config = dict(
    d_mlp=384,
    activation='swiglu',
    rope_fraction=1.0,
    parallel_block=True,
    init_std_o=0.0445,
    optimizer='muon_variant',
    grad_clip=1.0,
    batch_tokens=[16384, 32768],
    train_tokens=369100000,
)
MLP neurons of a small language model. Each row is named by its layer, matrix (down: output weights) and neuron, and shows model dimensions 0-191. Each number is 500 + 25 x the weight over its row's rms, rounded and kept within 0 to 999. Numbers have three digits each. A neuron's up and down rows have the sign that makes its largest values positive.
After each neuron's rows, "raises" lists the tokens whose logits its output raises most directly, leaving later layers aside.

L8.down202:476491527523489514483501500537514525470468513489548540515500488543483474484507483523494486537467529509484492518521491523469524494510516514500547536501521455517496528515514486512519429484456518533530499479490531464501484509460481517503525493527478511509482512470488473518472465462565501452524507563546513507530451511487510515470536474497482522541489512447496493499504557489494453530488467487500517531517496473527495535481482521440438483486537456508504495505526521518478488475487478494517491527488532545494473493519503510520486484491470526498501495546505522503491472483508494503
raises: "finals", "tle", "ortun", "otes", "ether"

L8.down100:519484496459445495463498504455501517510518557462522474476483515483487469518507454506509495475527488502486469484466504489529494526524452508503473495454504515522451527527502474516462528519477489523485484525491541517536529492528517480484468475482496513468478479527479525507444527515523479528484497545531527492503464476468521523506538520434525533515500524532496467502450524507545503494518480499517547512500476494494525478516523497517482522469485515502541492537532552478483501512538489497536503529505534488495481486486488473544491532503503451502521518519470455489514503526540520518
raises: "ter", "ters", " income", "ton", "to"

L9.down13:487531427503493521504477522482529521493460536505480509463478491475508460515495542477517467497544494493488464514530536510479476484488495515495509472485491536479483495494472494468511496509487481469490499526523454529520467482524474454520479528477485531499510500545545480478482479532492491507525523497505517497488495497498481545483455484491505482484490480511535523501538513526484501502478487476463470529482516549498518511483536522497514437473476507507458474500506497475570532527501511533474539504476534553440494528430489473519519493551490497494491495512488486480503525492457459491
raises: "ently", "iding", "itors", "ents", "ising"

L10.down372:490516493525494546493491532495511537488582503514511498502525521509509516489554518530480486496537530494480520487496474504515482497509514533481549482457507519452496506525508501511526499469527530499479516469498498492528528487494533489483494523536495539514526496471515513495512477502493520504452496495534515517490535505500469498505524468426495506505547480540464545472533486470494493499512502543514485463502481498506459491549500548500496505465478517543538506498492487517495489444461504491564541477518479447480506524512492526473467543524510547502489510498532499492467511546458465502
raises: ".", ".;", ".)", ".\"", "yr"

L8.down234:530514496499457524473448516500513485502521487467524488525461477547500528501495474465479501518536483487454510466499527437460518513505523562504524531525503516491535499484500480516507489518482497495500415482510512522496524483492483485502477518477493520520521515487518550521510522473477439440488501554480555493445464493540537490450512515510469507484500464489505519536503529499461513506468499496517460470467504505491541467507509502475486506492472469467485489488533478506507504518549510510476494519513511539496496524462489506521498501491486510525505538519490518525490504526486485438
raises: "ational", "ives", "ation", "av", "ate"

L8.down337:505500526471497528462523516512515502483478502522509577493530504452488453490482503507511487498465489512515474426489522486497496473518492477512480492516531512518506465544503473472526474496467506557456483507497498508495457480522482521495517515473540510524508452480511528487528517488506509419505484486508483521466529539474504481479547479518511476484478512516526456516483493495522494525501525515490516540432511488508527520469532504512513507503487553500553502546446515499521458474499466467496521550479465522495504500512484492486489468506498495543525509460522517534496514501527507510
raises: "ced", "ving", "duce", "ves", "duced"

L10.down102:454501473513506505526489497501455494491496474501520519503496461500458512491477526496496501506489497467507465490483456419526458516497555541487518514506445543466478501534486464475471474474521482529535519483484513553499471485484535499495504474485515526490486536496534508501499488519511490491509480527494508502545462489482524491493543517491471453443491504513517528530545523540513506513465543516474484530509486528537515492429492493486534524517549516476474486532483481525516495483494496510454470481543482516513510495500541453507498475509493492508476487508482472515476518451479526525
raises: "ended", "ceeded", "ulated", "ited", "ually"

L10.down238:519491523501476543477507504474465514514530501505553489484459536546515479514500474516529533502501483491485499506464493489528468455509523493499507549522505537508519486486521562478497516487517483501519518493509496519478492523473472487520526479445458502465494477509525467475503508487465522478509503523502507521482491513459529485491491522499473502505481506551495523502459532502537512524504459455475492510539498508512507494488433538479540537488532514508553444518548485538499482492504501495502475519524529504494496544451483543462502503537506525489479487455533520462547520526501478550
raises: "ys", "ways", "mark", "nes", "na"

L3.down74:541490512562479478515490505517495465529487518524447513560529552469488478523471466473470498522523532501483483496505505531511546474469476529493499520522467483488519461513493517479502528512476531496478540545505543497485514495475546515534506523489519551504532493490519516512500490528489496510473545495467514487526511487532468509476519516527544496482515493507497485490483489464526520497519508520455520502508543491496460485477524485528512501505541474529482503488448450511480525505488484504491480502490535476482531447508507497512478530503463489463518465532496512555480520464469564471
raises: "ful", "emic", "ator", "ped", "atory"

L9.down330:483538540500493530522512554435484478474461446493465536493542513511548484459476440475495516435515530509502505515497499501485490497516504508494536513506455496502528481541526525454467512488467491547498473511514484474501488472514551501533469479497477515512474476489473535524514471450525488498517483467512525480518487527492530470517482476488487488500514501538505481484532493509500505495504497478494534484533476459512495491459490490547549472465491539445449492521515531522498537489492477525529522491508492485481545516501478522510492458505488487504507454482485515500483524500530515512
raises: "cher", "ler", "led", "ling", "ches"